Part of a small language model's weights.
Size: 11 layers, 4 heads of 64, MLP 896 ReLU, 8.58M parameters.
Architecture: LayerNorm before each block, no position embeddings, biases, untied embeddings, ALiBi.
Training: a variant of Adam for these matrices, 368M tokens, 11234 steps.
MLP neurons of a small language model. Each row is named by its layer, matrix (up: input weights) and neuron, and shows model dimensions 128-223. Each number is 500 + 25 x the weight over its row's rms, rounded and kept within 0 to 999. Numbers have three digits each.
Before each neuron's rows, "fires after" lists the tokens most often just before its 100 highest values on Wikipedia text that the model never trained on.

fires after: " ", " c", "–", " C", "C", " v"
L3.up731:521482527487521489498493513519501538492515488480480507459478449471476503527529482469470470541486517481507527510489499492505475505496550499531449494499476490476471576498508499457452564523525546556503500543466454476525465501493570496514508479488457535506513477484474477505490542490518499510

fires after: " W", " w", " sh", "eb", " T"
L3.up10:519468488502455549550495527467535468520470549520505447473539540515469522521506493529485504501528506521494481489512513470485483506492523531501508516472511494531503465460508519483487523540491481499477504490527560551493502502490492499482524503518496487474478509521508525534497467502465518495

fires after: "\n", "."
L7.up616:484533512459505495502495505523488472470500497494517503522490519542504509488534483488513448491505469489514518535507516495498534523545468476466503465502493532547491507507467473468476489504500527500448537507479520515462517489533515521503503513503502481477501517531477497455489497450477496526

fires after: " an", " An", "n", " Or", " En", " Mer"
L4.up420:495514457527446502419517505536463467522545510482497559461480495516507491535461517500510484468494520528523514495481525501510524485495516508493496457457431470520511468517496525481487519473499487515505504496486450493489529496481517507537507507517492480555490535483525498521532532498495433525

fires after: " F", " f", " L", "f", "r"
L6.up740:523507510465521475515519508491497508492488497511533469514494486500492505504501579516526495537548584527475494547499549501483489495477517459477544462506465536479504509480510491536507491531514483551468508476493537527494487517519522503435465498495496506487495521480475478495545506494498459484

fires after: " S", " s", " w", " H", " Sh", " W"
L4.up264:526491531536489523524515466510490460503503514533475549523487497519487514514495495525480480492550477517467486461496482503469512572505555483501509538527499497505506527507496495505502558523482528512427491534424514496458509490512545517526502510465490513487464535503511516488517485498498539497

fires after: " D", " Ar", " C", " Port", "D", "d"
L4.up654:562523501496504514516518485481504487475515491490509480475519465515474543517537517493478499537504493512439473476471439503483506525502526498496494516497496507484483483484530489509505522484513524525517496531507445527501504489507523483512473494482501523531460449483495480491489518422495491502

fires after: "\n", "M", " m"
L6.up373:523529492538514490488552542512526495487542485486481533529506491497486504453507544496490510536520476450507488536455491471500494526484497497473532480526503508523524554521488473466492487499509518503503501489473419531483500498499551462513502481487507445529491498550520487492520513492501489516

fires after: "1", " ", " D"
L7.up282:547477467548461459495471563502463510516504515500502514496517530518505507513540497513456482512499473516524505501481483487511503472533481513490516560434493506509488527486494506494463538518532533475496520461557474468501461536476562549506502435532491482498498501498546486489516493524482512507

fires after: " ", "1", "5", "2", "7"
L7.up146:478508540503526516513503491533471534495544510489496523450492517504511520535551480511503473479489541524509509499502527467495467485515506529485549511494468525509503516518536457464450505528507496495457512502501511492499486517484492492475480478508510538510494516456497519473535478503474542479

fires after: "\n", "-"
L4.up39:475488464459475519470552477489464495504496469493444513552525497531495470478549564532509511508473452513487490477480487475481504517531494509511467509442512509523498518516487523490508473467499527523490540475483544468466500497527492463507495510496488510526478513515526438519517539526499480494

fires after: " L", "O", " O", "S", " |", "L"
L6.up800:484501517455497485505547501512487471501521510497481504512486544488528468484480515531483508493543541542523474495477529503477522554546524510521519480523502487519540501483500504542511513442502505498535500464457497504481495546502496535470512489529514494498477534475522477500478480451476480484

fires after: " M", " V", " P", " Con", "M", "u"
L3.up155:524508468484504502477537503519481509498496499484486499544558486497475517520567481473471478480544528478501490517510491484484500468522548508536540468449456497534508461508518489547464507499473490484511493516492475512468464465524566488509486467517510523512490466488516498525536529465527502522

fires after: " h", " w", " t", " T", " H", " W"
L3.up641:491481474506500535557489499469528491459497538494481523497489525454494532499509502501508505503532511517496505459518483512524495525475537537487502512537502469590461491458472475498470484532487509489438510510520515499502490485487496493502501521483498529518450554530489484485455485506484499523

fires after: " b", " B", " W", " Br", " sp"
L3.up521:527491537458512556521483482519544499513523539499469498487522501466466530501513470488465489517494482498535476480481499523499474516511533545492518478456476511477505490467474506537472517504511509498462487514494488504505440524457521524527476480517513530473492493518491489518520509457450530509

fires after: " |", "2", ";"
L4.up294:469515554487494464540491484521519528513528471483483510501493520513546494511518516463516464489466460521518517504517514521501485474501522517529510554469501547469461514550519490482484532520500491556523499523567481469474542478490484507502491484526439521524488525455505510506509519478458515561

fires after: "\n", "."
L4.up522:504502495467522517449496488488538575486509506530479515542462488501481482514520488492482478532493475458517523468521465492454455569507541521513511475537501493476516462500493519487508503473481529510452518471448459512503492500516512468519494496493478458524531500511486508497512507515497470513

fires after: " L", " Bel", " R", " P", "l", "r"
L6.up555:557498488470471494506545508508510508509494528520541458501509507515509486528512515522515519448463540496434450530527493532522524503482477495514532486508480544500506519485496523511450519509496513460446494458527510517517490519527532464476512452549470528490456522462485476492519473474471488496

fires after: ".", "W", " ret", " spec"
L6.up195:473502487454514557458528475492497489520476548506518471520463505545502507471554522486514490574530481463499491531521493495497490468493508507517476497536469502513476469468502519492496524501481534497488509535472499483523469510489514492452509522492486548485463503534471526531499478495471497514

fires after: " the", " for", " a", " an", " to"
L6.up770:481487528463472486456523479498486577459477469526482528517548528500454469517484507512511501468501504471491481484511499531489517529527492510536518498524495501537544490482488516501501507474464486498492507509455482504474519494470499485497473511503471513542464540467527461511531494523447460505

fires after: ".", "1", "2", " wh", "4"
L3.up873:500410480474526565471511466498483530481515520539524463512478526496487473475521487536500481533492471509498532491526529499515475522528520483534504519553469456483485501482480501489502550537481517486457522480485518556472484515530475489499508456487456491461528567519456488471563492498487498505

fires after: "==", "\n", "===", " |", "-"
L4.up737:518527531483480487457545502475505495499503468499466510535504472554515466448510536484472504568487463497532512483502497499496515494509530485520499527485489550515504562507506509529492484512523529496555531469462478493495494522520486520455486495534493509525508524492456467525482485504473423504

fires after: " ", "2", "\n", "1", "3", "4"
L6.up710:527508503499525484500536489466472508486454501537508523514457505505522447516463502497452495526512495457470498478479514531531498513496474490482513494494506520517525530498495460496457523508539452552504512508466534525496511531509487522424479501445491490538462455482487470467494513471502470522

fires after: ".", "6", "7"
L3.up672:486488525486499557452514497503534510497498511550515510460484492504540465480539510485520476507516493512530490497506498493517490484550472473557505513557481479488484524501452488464494474479486553476491554470485490524512535470479472488487453455491501485480494488493498534544553514509486458517

fires after: " the", " in", " from", " The", " as"
L6.up524:495490517512478459533502495481465502494506487548517512512513518496501519508511525494506473486485544482515459514554503458486505512496485427464482492494484532498494544501491512488522458528460516464510487514468487477476494490490491470543481511476543548486479503483501516485445479468456465487

fires after: "–", " s", " S", " M", " V", "m"
L4.up819:519534535521487475531466489508518487502502499502497555512524478516503513529532502507504473519517544543489506505474493478536475540534566463560493477501477504498493535502494502496485533521539529472481509512489471517478493464509559454515530502461423503558501471505521522515476529510482495499

fires after: " R", " v", " L", " C", " "
L3.up361:533449480481512499524514511506485499477527521522471484491550518481476455529499492492499501495475525484481548477466499483505494544505524470537494479482487513513541506538517511473513547539552496506474488547479521471480467499540572537508513485481419523473524494478459470537505521502502499498

fires after: " L", " ", "L", " l"
L4.up376:507434529487507510468503499482486492485506501529500527535528485515480459523469510499459502518497497485486510448461517517501518514481547487516511501467532536515539512480499483500481528510535512497475492537529502515502473537502540542505535509514462537529507535496489452512526493479492453488

fires after: " B", " b", " St", "B", " v"
L4.up285:521508509453462489506498493506563522504505520519456494529557499458501507496490480469457492564540458510502493505481476492543520477541502545512473516529493532521457513490517499501521476485524499515463497521487458458488464500443522521537507490477515520487475456496492463499484506492469451494

fires after: " p", " ", " c", " C", "C", " sc"
L4.up207:537489499431514531522512487509461514480538518468470519529520490476420485530527467475449506511490476476496508526484483507548512495481571499507504501539502531510484507498484495505478532462551518566487527503497483528492475510498527473519497494497503527485508475521453496505514562517502497503

fires after: " a", " l", " c", " in", " s", " p"
L7.up188:524499490506509477494480486510500557496571473512527543461489493488451482487463488507524501507481480461470492473497534502530515527510518494517500515512514523512513501528529469513525529474518521510498520522486489473500496471519540503492460475523503490455524505517463464464525469489478491485

fires after: " L", " R", " B", " l", " Bro"
L3.up886:488491516521462494504499485538488484489517492522529534514519503499478535534491502506509484520511494532445477539506481508468506526496539445487492480493518535481542480462512492492491533527507465515488489542497495543505474526500553535494515466526468537509495520468489478488497525471483510474

fires after: " L", " R", "L", " Fred", " D", " Und"
L3.up65:540482551533501461451504486509482487524465499494477532535503514541501513498540507516532506544494514509499494570492521502516492507492538508481506453487494525529490500496490490555509488527525537519479484549541492537482475515491533528500534470483479483539537541448475418499511467493511503482

fires after: "\n", " ", " E"
L3.up651:503504498499521534474518457515522479507515495492536521472510500500498505506523484469496488539507490464507502444505500464486484551471548518460479446553503515469509483512495512508481484514502516492502503466442513475532476559502564449514514485485461493541512532496476521453502469483500522517

fires after: "0", "2", "\n", "9", "1"
L6.up248:496523489510533487474527546475509517521454469523501477515480525507534443449538512493511507545489469485523542450527497489499506513519478518457469455506501508521523521543502467461485505496491501492525507498456529449518491515522516473473505523530479477569511501474502444453521551504538486502

fires after: ".", " with", " on", "ed", " received", " for"
L3.up586:481507510482481540485500468478492527477516517517469474475531494545527479453551478508504503525484488479522499505510514483525497549524526498522470538532508469512495516456481518470511533504466564484413527486502499498485541514506493488463459441465489448489535505490450468530536471509450471543

fires after: "\n", " |"
L6.up457:495556519477509453511538522512490514496531500491546491526449490513465511453489520508530505497498476469504481474530460480428500514522475531490483443522514521494571460492506449484479516449511492529481494492451488502469534498502535504500507503535480440473522505505535469497458514494495499533

fires after: "°", "-", " add", " prov", "/", " res"
L6.up290:515476536499467494482548542560485503500470502515497455514464538541524478477510491508521487539497508501502471525505538497493516480498507495495537517497479528485503503529509498480497497499535513529449518445495526527499510533458519510494501499511470415515501473485506488487472482498467482524

fires after: ".", "7", "6", "1"
L3.up301:477439529480494537490530518489494552485460508515487483472490506496517463471546509495493477556466506532530509491515475472503437494512502490509493546532472505486459500518469497463484517492490565483484527481474499489518519480468500471524487494511465474470510534534493505533524513496486459543

fires after: " =", " a", "\n", " h", " an", " the"
L4.up474:473495540474498499504517507479483541459519477497533529513505505465544523556475519482504500483519488503465492504520497506445495508503507514451480460523496521500500528484523480464424501449487467497525535480517523471520535479474474510520461492503524513503543528500504475478539527509494502489

fires after: " C", " E", " Pol", "C", " F", " An"
L4.up891:547512525487470469486472482554520457502505490463535481462527494521424508532503503485526490515470524514512517537449508514510479511508520489503485514472516504511493516515532499484552464523488457531523492510525475504478490482476568492538516485569497529505512517446506472468481494455533462513

fires after: " |", " Total", " ", "ity", ":", " votes"
L7.up840:540503505533493478527492533493476506512510514492491508491519541516507491459524496500451512487483513545539493471474463509478475515493486543448489523466477566524461548498479484535490524539523521490555549470503506538476547527512510517485490498509507472523495508478539472482563529491498500528

fires after: "1", "\n", ".", " "
L6.up227:539520523450525483457498510518561528525502517507504520503531510477503487501530532485447454546492493464487512477549498502472517528509488506491455429532489523503453489455484512518490472559497524517497504477483469495492515529481572494500530518486475532497490482489498503499487486516487500496

fires after: "==", "|", "-", "ed", " ind"
L4.up446:564519531502485513455488521483535491492515513537504481486550453518470465455504547507482491566510494487499497479497466506508509499500516506491501538473506487543524516485438513523514510467524537522514507477494472519539497481522491523520507510491526480537490549512535479500480488484480435527

fires after: " K", " S", "T", " T", "S", " k"
L6.up692:495516511499472474553485492523523496511526499478475530477493504488525504530464502559501500513544473491474486489479464502475493519524543452498476533519462509499491488529512511493480551519486511462489500489493484470505503529511533500497493491476480473491486575503509485510520529490488492545

fires after: " A", " C", " U", "C"
L4.up788:512538512499462470485498480519484474437484481489494523491476517481479535513465506509467501496524465505512509525459498499520502513486526524525511525490497510545489488512535495487468498504518511518494495487511480502497478525497521500468459483551518507475505515460518490489520483457523488500

fires after: " st", " b", " St", "B", " B"
L6.up757:503501539452520549525469476512586498531526500488486477510518489475487488486503505484472497516469495454510499494466482504510501494546493499499443475503479507543512511473491510559539516460561502506499508506494481496520461527469517526479494494491506491453521497558484461468492534454478483507

fires after: "2", " ", "1", "\n"
L3.up615:499486533497539495499517510521531536516481493483483494541510490459508475521492521497435473577452483496520531506486543504490511536495538500476487481529477528505543562506500484468471496479499524557458504512476513520498467514525524514491515521484460497537489523487496479489531494495512511519

fires after: "\n", "2", " in", "ampions"
L7.up459:524477467486481512496482538522496508490514509453490491515555514495486492539507490468486486477493517499475504527511499532511445538511515507529491526463516520501515508514543504489464484499547479489483508487481510488514463535516542469506479515524497492523482472505498494458492484512500471474

fires after: "|", "-", " ", "\n"
L3.up411:476522542506487465458491514508472494494441515510523488509508507525477440465504545527467476548512489516551506503480489492507489521504516504519480493488509506526546475521450493471465483519531575517513481485508450478499482505520468512497497492514469444552500550542477507530512466491483497512

fires after: " A", " H", " R", " F", " U"
L7.up852:457493544503476487520531521497494495457463498493474530473456510509463494511478504502464513477507513523515464487494505496487530519496543473460525522485500480512480489487540489491505457496502557488478495448497497484465530486492524483508479485524502503531462542464548470497507510492517493487

fires after: "|", "-", "m", "C", " John"
L3.up371:521539504511466503468478517521500477519479547485501486496534487534487467483527558566479494529509505477487472457522495485492508546495499498492512454508478506519527576479478503564501458468509527528516491493461500505475501470516507535540519515552463468510497541472484446531502509474516471484

fires after: " L", " b", " R", " B", " Mar"
L6.up792:483530556511528475500486510494562513490458526506514518459492475522511491513493516507476492517491515516521473499526512501511513486483493500467510498528532534506509490507458493482480490516519551535448488535495450475513498569510543475471511483529465503522531484461527487507519481483475485481

fires after: "2", "1", "3", "0", "4", "5"
L4.up868:501516526485519554520492506495508474513522516475510488497497519557537501496523485496500437495518479543510493483539500508484487493482495489453508495474496535465456514489510492545501524495487529499447498501529502480486502538448484455505504475511440514483511512433479532546507474473505526537

fires after: " the", " |", "|", " in", " a"
L6.up265:487487524482542471489480534489510538471538510462494504521498507493509477515467478502519504490497502485495489483533525504444498531500493485456508471498481545511524503483517473475506471484502525459514509520425465457512465482519500495515493522522521525504482510508503482494513468497469491511

fires after: " A", " E", " H", "H", "O"
L3.up344:494522489522490483519478495485491500457526477506518525483497515501462501507468501510517505480545502492478478450479497499496508518507531479464516533519514511525515490511487470524521513509538512509505495504493466469513492511480486482541466466540504486528483549496508501448515499465531482527

fires after: "\n", " ", "1", " o", " Re", "4"
L6.up594:522487523485502441503534495467542506501472506498502556516478508444525471459493496477522479515467531454506511473491478486532533496503507514457497506485488521481530525476480494491464520481552492557516504470512514481513500540488483483511487481528503463534467461496462462478534514475497518514

fires after: " ", "2", "\n", "°", "1", " On"
L4.up125:498471498515491498456501527540509509520479512514531504514487517477471428512513514488457489522527492485447495475484506473468498532521478482481563462527512523514530514541494495492457538532507508485500502540543511542490491503526546499503530491491487487509497469476462457508478523494500421512

fires after: "|", "-"
L3.up777:511484537509485473466480513505491482492464512490505487518534501524516479514468560547476487493493498492515476491507459492499479516515527499481509487515529489547513512489487474507496473486508520504492492484490493518469467496513491508477546523550470462538481550531488457483517498486535455493

fires after: " In", "In", " in", " ", "c", " the"
L6.up539:497510484479477530470467507548511499465460490477490534457492498526502516525487508507447477495497492489550472531504475517457486459487492517511531496508496514487499497548526508522480512508488486475514489474515466518466510461500514500513480512503485480545448496497506508525480512491529524531

fires after: ",", " K", " S", " R", " J"
L3.up654:466500520490494488525486502470533519486462479533523503473549499467488524542478511523484497444539510483533510530563511505530522493484567492517575484527520495513505480501450531490501474492498477482481500501455507539497470509494518502515455498518512539482515479471474511543538505512503529512

fires after: " St", " Br", " v", " V", " P", " B"
L3.up368:510504528466512511503487489506531496482520513536532491522479484512446526500487491512447488535526539505456448506479510468452510497496543467485469488452455502508494517508496494499497524506491487477472496471492511472501464506465538507527513503526536523431487492533501502523487486469494503465

fires after: " ", " the", " a", " The"
L6.up135:515503530479509488464472488480524537484540507521509506509478524480501501519486492490464478546487478487555529455533477516486517530494519539494501446543492551501498536472516490501530491511489499466489496500421481501509507509457491513481518483478476522472464552512501487449490501519527503530

fires after: " C", " c", "C", " D", " A"
L4.up643:490527453491496546505505477489466485472495513469472470479506468500460501543503521484466524510539490547509492501446486480486489500502545512528476499471506511510481505508542470524501506517511482476534505501487468504463510466519572521508482488541516539460506494513490483500486503510490465526

fires after: ".", "7", "2", "6"
L7.up463:490474537499520565466510475514504537514529492543482551512510500493511493451519510521525501505485508525496529456493485477514481505515485492523484510543486479523502474490496492473478500485520501469511516507490510515481522480436490483507465492546440508509467572469484513486562485506494533509

fires after: "\n", "-", "|", " L"
L3.up761:500469503495526522454538484511490495517521490463493487533543515504492440447533537508499488545513495480488514524478462473501526488521543461502499502495503520521528506508475486475508484483524504597519504454530506496432523510497510478476466503515449501532514527500510482508498504513507518519

fires after: "R", " C", "C", " R", " c", "P"
L4.up77:510544540434479483523490538516505512526471532454473530516508468525520490509479500538490487528459507486513491485474528529517522524494490494523512532473491550510494479521529506479489523517496512498529499512464500509515469521530517483480473525541468508500479498474486521504480486520500470516

fires after: " the", " an", " An", "c"
L6.up452:534512479499467481511496522485480517467487488531468528465450525482473494522458512477460494511522521479566440537472509488496527500503525510494489460496498507501540507522519520539497501476469537483531515533496469501479515449482494491515492504445451486532524540438526482459498517510496511517

fires after: " ", " d", "D", "R", "d", " R"
L6.up855:488527510426472491470492536465505476516505513482470542464525506526464499494490480505478488506466478523479508511526503499458510522481522514475511446520513546480502533531511484485512507488462531535518491486468492518513464523491570522518508518490459502484503520450499493500491489496493528483

fires after: " K", " R", " W", "W", " Jo"
L3.up544:463526537485494478492521472517510478537472515504507509480503477500498513523498544529489491477485462551506502487497495462475498478479535523489538477469487511484518503524465519538464509552525489491438501496462518538448501479557477523515499496487497542482504479506495454532496501507517531492

fires after: " V", " v", " p", " P", " T", "V"
L3.up622:544495475472528503473522490501508497531533546460459501508469485523470495501504461516498491536546537464502460477491456494479521473506541511523537498532511511474486489555520472529507519459513508530516489514511459482479488480523532458551500522519520552438484478481465508549507512480456497497

fires after: " w", " h", "w", " k", "W"
L4.up244:491430515524545533508482509505509540523512544557474521485480523474502473505489525517516481540513549485473490487547506463534509509505482473498476536504516498515486506479494450516471533548463504476498512514454497469463510478495504502478493514500451546492507535511488521502548533494489469493

fires after: "2", "1", "7", "6", "5", "0"
L6.up439:498544461517521468508536510476519505488491511500500454533473539501511498500523513527509468487484498526516505459452530488515494511488473508482506485456495548518521512490476490536498501522501490515477523479479522515501548512475479523474482472503500499546521466502506515483496480498500461539

fires after: "."
L3.up537:549488551467518585477499470507559504473471499514473510492479497524522473465504515470478469532547485473526472536540503496505510504523493494494489469543500494501465482447451485461487537476477511493462540470491477527512521510468505510478493451523482505466520498549529497524515479492479499515

fires after: "1", "0", "2", "9", "3"
L7.up654:477494493497544533465515533481472558501480488511496455519475543520513446513522560504511493559538467514491516473514494481466415536511489471485509509532505501476467498520497482444502514524479530489447523501440520484513474517495456462511472475485471471528534525470498475477513515527525505504

fires after: " T", "T", " t", " w", " W", " S"
L3.up638:539457521507460570554496468476510487497513574504505497504507527449449529522477510477490508470533490514533472526541501477530509502497495519491510511502476497535512464477521468468456493526513482473481507502528494493504463513492507475506504503482482508451502541523480523478466507480482535507

fires after: "\n"
L3.up38:483517506515506481485521524474493480483515466503543504489485511535541487466543487512481483544495479468521522485471480525449536535556473521488490441518518519537520480491535471502500466510496457556514527526471497517451516481511543486515537504504496473518520525491513497457464491476500488527

fires after: " w", " R", " k", " K", " to", " for"
L4.up679:532427514571504552530496521490511488500548563515483510518481546511453464530475518475538477476520513501502471484477501494469516493519532465500500556489499501534473503532488504505525557521500506486496497512506484450475498531504531522505511484451493469492548551489469457494498505496490470499

fires after: " ", " R", " V", " L"
L3.up75:541494486519464474503534495555507462503480530497450494490506500501486510519480534495498487503464505526497552490542490521475532493514506488514517498478479487472492509529518507473507505515562507499470479527483446512450473504512525548498507527487487510534532514473484434533487483525526513492

fires after: " D", " F", " C", " L", " R", " M"
L4.up416:576492469502495469509528501514520507481512502477509491468497493454496509525466484458461493458520513490495516496460467519501538488472495517474493500523490516489503546508490449482468517533514476494512484537523465502510458479513555522517479487539523520498450519497482507482523455487496492518

fires after: " B", " D", " C", " G", "B"
L3.up355:560517507491487502493530478540516495512513474495515470473497488509491503526513514468448510492538511520468523509480500493521513511466491508519465506531499504526485484512536475527472515486530499473501496475511445519528462530512552463492507480542505569448499498504543459491527527461502428485

fires after: "°", "″", " cont", " (", " res"
L4.up703:511499516487512499485524507504493525522457553537505446529505511522523487512515519505521455481493513508533487548484492492510515476516479454542556527556457510488499519502478500489530516509488519499506530480511490550450507509505484523497514494540512440499469489487477524479473456503468478521

fires after: " F", " O", " L", " Ber", " Mad", "f"
L4.up487:502513512456455500504546482497494487478526457522524461503500505471500506527430508488521515488506575491527504468517496446489525522513535526469526500500513492510550526506503478494479476542513530478485491491523508490482535505531478521510520471514535526508505534477519452451548505465516476495

fires after: " B", " c", "B", " T", " F", " f"
L3.up115:537493516519486507517478462488583473505479525511488498500550476534458528518513492477509492527516489523533474518495475501497489485477549498518483522496494512516489514501520492548499518471531501483481485526514452497518447523490559482513463510515524548459500477508498486479499496486483515501

fires after: " Pol", " N", " C", " R", " n"
L4.up723:509508456481497468512451533525481477475488464520520529408510514496455521528466475497526473494519479482502476538509482481477467511486495508477492506463504482505486516535523483515513499514490483487500500531510484492508547493512543496498473506496473526497488537472506422492498508475491507518

fires after: " J", " W", " R", " Mar"
L3.up292:478473448503493514481484498503505499467476555473493518503516514499500508534531523528500476485510519513501528486502538469465520528478526484513564476468453521506559504505506487517483538542487534518442496510480516510490478512504493547482490471527480466511463515513466509522508507512526513510

fires after: " B", " b", " W", "B", "r", " St"
L4.up635:524454500486485546554493500500532523519485531502514500513533501533470477523523457469497482492535487523529459447488506489487497515502501471508479509489456508504479496440435495514526513516536519485468486501538499498451476516509535528522505471502426515523496521507506478547526515473475449508

fires after: "\n", "-", "==", "|", " L"
L6.up488:517501486495500489500489506517470468465512508496488494517528457499526441520504562469451519518494519483485496524503475520528515497538475523491525474482516543548554492472508467525493478524491486477479501509497472483498518472542538521503525518535509497508472560523529481476499514495464443465

fires after: " such", " includ", " member", " part", "ing", "w"
L6.up370:491521485492477465528517472521533466511518522493507476518507500506486475468543505496481471536473493536527509492495524461445462502507506507493494494475490539502509534477474509501500502453481491504506527484537532493477514475532480541471498480492479465501539537550489498492491497491512461497

fires after: " M", " Con", " con", " V", " Ad", " C"
L4.up605:527511508492490462489460487502519468486494461486482554463521474525478490521486490524487478500504545517513460507524512497496513494531489443517508455480439505510496506492506503517494512505526510539530507478503437497516484465498555489505516505519505539503453481479512484530481468523468454540

fires after: " V", "V", " v", " Con", " D", " B"
L3.up136:515509511467475529492480471532491512527500495472479515468520496481457483508534460492484489507483558468511478480460534462522525477494541493506539444527499478514572481490493484506462489480527513490507488496512453528501481512499551446541521466548518495489497465508456466527510505486503464500

fires after: "\n", "|", "===", "-", " "
L6.up230:534479506554470508488478548512500483449479514538488489500522485518491478438493562510491502533506459457514502508469476491467496470528487485509523516483477499571551539501496507515467528534465523543514500471504496520475492522494540527509510489536523468554462547511492463481502508518509436503

fires after: " |", "-", ".", "\n", " Time"
L3.up533:477484465478542504451500497530499511506526482482489465497483503498491486468525537522457479556481480500499476459516499503483530465528488526554477477490508514548527537510501490522504513450550506563511518493479470483494489558515536475483515505504450448492479517516485456550513481502498486497

fires after: " |", "\n", ".", " ("
L6.up634:486464547460500486446488528520529471503534480485517468542489525533525466485513524514461477551522469490497500525480472527512499494507547466537506475482501534508456518473515509477502543522535524537505509500484487472491458583501512520509530531503471505520524555474460451533490493472495519503

fires after: " ", " B", " Br", " b", " part", " rest"
L4.up333:511524518517511533483518492482582524505508497526524537496490472492474505526517477450446519500452503486509510513508460504480469495504541491489501505500463540517507500467538453476410472513509512532447494515481495479542463515524559477517500485509500535451460495481509480504482481494469515486

fires after: " B", "B", " A", " Bur", " b", " T"
L3.up376:454493538517479503545506538500507521497497531518519490475500502509497508536492535535418498497521507512487502511486451487551511490485527490518526546521520506537457484513513484471516498541526517507474497504513457506529493553500516498461470487473489533471458489504530475482535497491490435499

fires after: "\n", ".", " No", "g", ":"
L7.up157:480517528505520502464501515539484496513492491490496491516479495475507452457504490547460477518507519485506506504524448481437497542474487522508445531510473480515524496512477503502449485485506494508476514512470499526497501527484532451504479504531500512487491520512531481511496507484529521519